Part of a small language model's weights: MLP 2304 SwiGLU.
MLP neurons of a small language model. Each row is named by its layer, matrix (gate and up: input weights) and neuron, and shows model dimensions 432-559. Each number is 50 + 15 x the weight over its row's rms, rounded and kept within 0 to 99. A neuron's up and down rows have the sign that makes its largest values positive.
After each neuron's rows, "fires in" lists the words (lower case) most often at its 100 highest values on Wikipedia text that the model never trained on; "fires on" lists the tokens most often at its 100 highest values on Wikipedia text that the model never trained on.

L3.gate711:43 47 29 53 62 60 54 44 30 37 59 22 71 69 20 50 34 62 47 60 59 36 83 18 42 65 40 80 36 37 62 64 57 53 52 51 53 38 74 63 39 77 31 61 66 75 72 39 69 59 60 61 34 53 67 75 43 57 63 19 62 76 36 28 31 53 54 40 54 61 44 59 44 75 28 54 54 51 36 45 26 49 52 79 42 43 59 49 52 44 63 27 62 40 18 30 57 71 44 50 59 36 60 77 36 32 48 61 56 51 50 56 29 25 27 69 37 45 16 53 30 69 76 67 50 53 42 69
L3.up711:91 39 59 49 25 46 41 41 51 33 62 84 49 17 37 18 53 36 39 51 69 50 67 51 57 57 44 62 20 58 35 29 43 00 37 44 33 31 42 62 61 41 60 83 50 51 66 32 44 81 56 48 38 47 37 53 23 41 42 41 57 50 69 42 34 22 67 56 58 45 71 66 70 64 09 39 34 53 55 52 63 51 49 25 62 37 58 55 71 32 66 37 52 55 36 40 70 43 64 50 47 44 35 63 65 44 41 54 61 52 53 66 51 39 56 68 64 31 58 52 45 65 54 52 20 59 36 45
fires in: "for", "in", "on", "of", "positive"
fires on: " for", " in", " on", " of", " positive"

L6.gate1620:65 72 63 77 29 60 53 47 41 48 72 73 52 59 57 76 38 48 36 55 67 62 79 26 43 47 40 40 35 55 46 48 23 67 43 40 61 39 74 54 65 74 50 69 66 73 28 27 45 64 51 61 26 51 57 60 56 59 49 53 35 61 25 51 68 31 62 52 68 35 52 77 49 53 41 24 29 28 51 63 44 47 50 67 39 40 48 46 50 50 60 40 46 85 22 48 34 45 39 52 42 29 65 62 56 49 62 70 58 65 59 19 37 27 59 60 38 37 35 19 47 55 56 55 51 42 60 73
L6.up1620:77 76 38 57 39 52 45 49 50 58 62 46 91 42 33 43 74 56 57 45 56 35 57 20 56 50 62 59 51 46 38 47 64 83 50 41 57 50 59 42 50 65 54 51 44 45 23 61 47 33 67 44 60 42 63 44 57 44 46 32 59 32 34 08 40 52 46 38 69 38 55 57 55 43 54 51 69 22 37 41 57 67 45 42 49 39 79 51 48 16 63 36 33 81 53 61 40 74 57 49 16 33 46 54 67 52 66 59 49 66 38 60 30 47 20 26 58 52 24 42 36 47 82 67 55 40 29 40
fires in: "in", "of", "chief", "head"
fires on: " in", " of", " chief", " head"

L3.gate524:41 29 25 69 28 61 68 34 41 41 45 41 31 38 67 72 48 28 52 46 55 64 49 66 73 45 65 57 71 47 38 55 66 48 39 61 53 57 63 52 61 29 14 62 72 37 39 21 52 42 47 55 28 39 63 53 41 62 55 62 75 73 53 35 40 54 61 22 41 74 55 26 38 54 47 31 67 67 53 66 38 68 49 71 51 39 48 36 39 47 51 51 79 46 24 51 50 73 42 42 44 28 58 25 45 49 47 69 47 50 52 40 27 48 63 62 67 28 28 70 67 96 58 56 32 69 54 55
L3.up524:67 52 68 47 75 39 48 36 22 48 16 47 50 62 24 54 66 98 59 72 78 33 52 52 59 60 60 20 58 19 43 49 64 43 46 58 38 41 26 16 57 58 13 39 52 43 48 60 31 36 46 47 31 54 70 44 27 51 70 63 51 71 70 46 60 49 34 49 43 51 59 53 23 69 47 41 48 29 52 67 62 37 57 65 25 63 44 57 63 28 68 55 65 46 57 51 54 48 57 67 56 50 67 60 50 44 86 42 48 54 53 66 48 75 13 33 47 47 46 41 50 51 77 74 69 51 35 64
fires in: "of", "in"
fires on: " of", " in"

L6.gate109:57 88 51 53 49 79 52 49 39 59 68 57 48 53 43 67 50 47 57 54 83 52 62 44 71 50 36 59 71 65 38 47 53 56 58 33 72 52 71 88 44 62 45 73 61 31 49 43 56 46 60 51 48 30 69 63 31 67 53 61 47 62 54 34 54 30 59 66 37 49 56 48 38 72 84 56 47 58 34 71 44 56 33 47 46 56 76 35 78 67 45 66 47 62 45 25 44 48 60 38 49 32 44 63 39 52 55 46 63 50 51 33 56 48 37 52 44 58 34 85 54 53 68 55 50 56 50 60
L6.up109:58 47 57 29 54 63 64 16 59 57 29 54 78 34 14 37 25 73 57 23 66 69 40 33 37 31 44 42 56 43 70 23 63 53 46 35 52 34 56 45 72 24 51 55 49 49 25 54 22 48 42 42 16 60 45 60 38 51 31 39 64 49 45 54 62 76 56 75 16 39 75 68 67 42 46 62 45 58 57 58 38 62 55 43 70 71 46 40 56 22 38 64 16 70 45 67 71 57 34 62 30 54 70 68 62 59 49 40 65 52 60 59 37 33 52 55 69 42 35 55 57 47 46 61 43 48 81 37
fires in: "in", "on"
fires on: " in", " on"

L6.gate812:53 41 52 70 51 44 37 30 52 26 64 58 36 53 75 48 44 65 54 21 70 69 72 31 44 57 57 49 53 54 42 38 82 58 64 55 27 47 62 64 23 38 73 49 66 81 44 70 56 41 40 53 83 55 38 54 42 61 49 63 65 74 26 46 62 95 59 38 39 69 78 66 60 56 51 49 23 36 45 73 38 68 66 24 79 64 38 49 41 46 40 39 67 44 40 35 46 53 44 66 58 31 13 36 45 51 34 49 52 68 62 61 34 37 40 47 64 47 47 39 31 31 39 54 56 65 38 73
L6.up812:45 52 56 65 56 42 72 59 97 12 57 51 80 39 76 62 41 64 50 33 40 51 30 36 51 43 64 43 57 39 16 36 56 34 54 21 35 67 45 63 42 47 46 40 35 37 44 82 66 22 32 39 74 44 53 39 32 50 36 34 52 55 65 31 44 83 56 52 54 50 29 58 42 32 49 57 60 35 63 38 53 48 84 58 80 45 56 51 51 43 37 43 37 42 49 55 58 42 22 58 37 30 46 40 68 53 64 37 37 55 46 58 23 54 26 28 63 21 50 45 32 34 60 42 51 46 84 38
fires in: "of", "the", "also", "considered", "a", "be"
fires on: " of", " the", " also", " considered", " a", " be"

L6.gate468:42 67 43 40 59 54 70 36 59 54 34 53 63 82 47 80 36 64 62 54 79 31 36 36 43 38 68 50 45 65 49 51 57 43 46 42 57 41 83 51 28 62 39 69 38 77 42 61 59 33 51 71 38 36 34 44 20 43 69 53 49 45 59 48 14 60 35 35 57 47 47 48 45 34 49 62 41 54 60 45 47 72 70 66 40 78 47 35 69 44 60 67 51 45 33 45 65 55 39 30 40 46 66 36 59 82 29 83 44 62 47 59 12 38 55 39 63 39 34 69 55 65 52 31 72 55 57 41
L6.up468:58 69 44 46 65 68 49 45 35 45 50 50 51 70 34 59 63 56 65 65 75 78 28 24 69 34 56 66 42 71 51 44 62 45 55 35 71 40 71 42 55 83 60 52 50 77 60 67 27 42 78 51 42 29 68 44 41 69 61 66 57 73 47 37 50 42 46 62 36 45 31 30 43 60 36 86 36 61 67 12 41 62 79 99 38 68 58 57 80 64 29 45 36 36 44 54 70 52 43 49 67 39 57 44 42 57 57 78 72 46 56 34 50 62 44 31 45 63 73 64 56 62 42 53 48 54 58 46
fires in: "united"
fires on: " United", "ra"

L6.gate1290:35 47 54 34 28 58 53 44 59 12 60 77 73 68 48 43 73 57 52 40 50 76 65 35 64 53 31 69 73 49 38 61 50 30 63 56 71 65 70 63 62 29 46 35 44 47 55 78 70 41 58 42 65 17 49 41 40 49 39 47 55 69 80 37 43 78 46 46 32 63 43 56 49 34 36 51 28 47 46 55 48 53 37 92 38 63 63 70 59 77 20 34 44 64 62 74 40 69 43 73 30 55 73 47 49 44 47 50 40 44 36 44 39 39 47 55 35 64 57 53 42 31 46 54 37 83 33 50
L6.up1290:70 54 57 75 41 45 65 49 61 25 69 52 64 36 50 71 67 60 32 32 51 21 63 53 39 47 72 47 40 39 58 23 55 52 55 67 62 56 67 62 22 36 65 58 78 51 55 58 67 75 31 77 59 21 44 44 40 53 44 44 44 38 42 42 61 46 46 45 32 23 55 56 27 35 49 34 60 49 66 47 65 56 48 46 69 30 43 42 58 45 39 62 53 43 64 66 67 57 43 52 39 44 55 42 56 47 36 36 70 61 27 30 27 93 71 59 50 36 61 33 39 37 53 71 43 58 58 50
fires in: "and", "also", "not", "very", "considered"
fires on: " and", " also", " not", " very", " considered"

L6.gate1142:60 29 37 56 85 36 47 31 45 51 39 38 48 68 43 35 57 58 54 26 43 43 25 49 42 80 37 53 74 46 48 38 59 42 48 59 31 49 85 67 48 58 61 51 54 46 45 35 40 49 53 50 45 55 74 76 64 90 52 36 57 09 34 45 35 65 52 50 48 60 47 13 42 53 56 68 38 62 27 38 55 71 66 60 23 40 41 30 57 35 82 83 43 41 25 39 56 55 41 74 56 65 44 52 40 58 42 71 27 67 63 44 68 57 24 66 76 44 36 54 57 68 73 63 71 42 49 50
L6.up1142:56 43 69 59 89 25 53 22 50 46 29 70 17 64 23 62 20 88 35 48 52 15 55 46 37 54 39 46 37 57 72 56 39 44 41 42 41 46 51 41 28 20 47 08 58 55 72 54 65 46 72 47 69 26 57 56 48 55 58 44 51 47 40 40 57 37 37 71 48 40 37 64 59 49 52 34 54 58 64 53 51 21 61 59 31 52 55 60 53 47 74 60 57 38 91 49 47 55 63 36 57 56 37 47 61 40 53 48 71 52 78 34 27 49 57 30 43 56 58 64 79 64 40 93 86 47 54 44
fires in: "of", "from", "on", "in"
fires on: " of", " from", " on", " in"

L3.gate922:22 46 44 47 44 57 56 25 55 29 53 79 66 47 58 66 42 39 34 53 68 61 66 59 52 99 80 36 68 33 39 47 54 58 09 62 48 45 41 57 79 59 44 62 31 31 46 52 37 61 47 53 35 49 83 59 69 39 61 56 33 41 39 25 69 51 39 63 40 60 56 55 30 62 52 67 47 29 58 39 56 49 46 56 44 44 70 46 55 39 41 62 81 46 46 64 69 66 56 55 75 67 25 63 75 52 62 65 43 43 52 42 61 63 28 24 54 54 41 51 55 60 52 57 57 66 25 41
L3.up922:55 48 78 57 66 59 53 43 63 74 65 44 60 47 50 62 47 59 37 31 55 44 23 49 86 45 28 58 49 62 73 37 24 51 36 43 49 27 54 39 48 23 49 62 56 76 46 54 66 14 58 55 41 72 53 47 49 38 67 50 60 70 47 54 44 51 55 42 37 57 53 57 39 76 38 68 49 58 72 30 58 56 39 41 74 24 54 40 68 60 37 36 30 43 79 38 54 53 30 48 68 56 47 65 58 42 51 71 34 63 55 65 48 54 49 50 84 41 44 34 68 40 19 44 29 56 62 41
fires in: "in", "out", "as", "to", "on", "a"
fires on: " out", " in", " as", " to", " on", " a"

L6.gate704:48 34 58 65 37 68 55 35 48 24 68 31 24 71 40 60 45 31 55 46 53 36 46 42 54 37 17 63 63 70 63 40 19 58 44 52 29 31 62 53 63 36 37 62 46 50 30 40 52 49 64 69 55 38 68 54 45 45 40 37 64 59 52 66 29 70 46 31 80 50 43 33 42 72 33 24 35 36 56 50 17 46 68 47 49 45 38 37 86 70 37 39 44 25 59 49 71 58 65 32 51 53 64 60 30 42 41 59 44 43 37 50 76 52 16 76 63 66 56 45 67 54 45 58 41 45 49 63
L6.up704:77 30 54 12 87 42 56 45 30 56 36 79 54 97 69 55 48 74 66 43 38 68 44 46 50 49 49 58 77 51 46 57 56 76 15 53 47 70 50 38 56 47 09 48 33 38 31 33 30 45 64 35 53 74 72 59 45 70 41 24 31 51 37 13 68 70 63 49 55 71 79 50 29 38 35 63 52 31 55 72 52 64 40 25 64 19 79 43 41 36 41 51 77 42 57 42 56 64 50 59 57 79 51 75 64 55 60 27 28 57 52 50 46 26 10 78 69 50 28 91 44 48 55 67 35 24 64 49
fires in: "of", "in", "on", "for"
fires on: " of", " in", " on", " for"

L6.gate2059:56 86 50 26 43 40 59 44 66 45 96 54 77 57 73 71 52 62 55 48 39 55 50 43 59 36 55 69 61 46 35 39 40 73 78 59 47 45 46 39 68 50 56 55 56 53 55 74 54 67 16 64 54 47 75 53 21 49 42 51 78 78 49 46 50 51 30 22 42 76 37 53 41 44 40 56 65 65 49 30 49 55 62 40 50 81 40 52 53 80 51 62 48 50 70 60 26 53 39 47 39 27 58 33 44 56 31 34 65 60 79 43 44 10 72 46 76 60 52 48 42 55 48 41 64 65 35 65
L6.up2059:62 52 51 21 64 57 74 53 74 70 51 56 77 48 37 55 44 67 22 63 74 54 68 72 37 40 49 52 48 57 44 61 55 66 58 57 47 42 50 57 32 95 54 61 43 29 55 63 54 43 52 48 60 44 60 55 55 29 50 55 37 50 53 71 40 31 56 24 44 43 74 38 71 53 50 32 44 28 64 48 35 65 28 52 46 62 39 41 62 34 63 55 39 61 36 48 52 39 37 73 48 16 53 60 52 38 41 52 48 33 64 37 52 38 41 49 53 52 37 47 41 64 24 73 59 48 56 70
fires in: "to", "not", "also", "and"
fires on: " to", " not", " also", " and"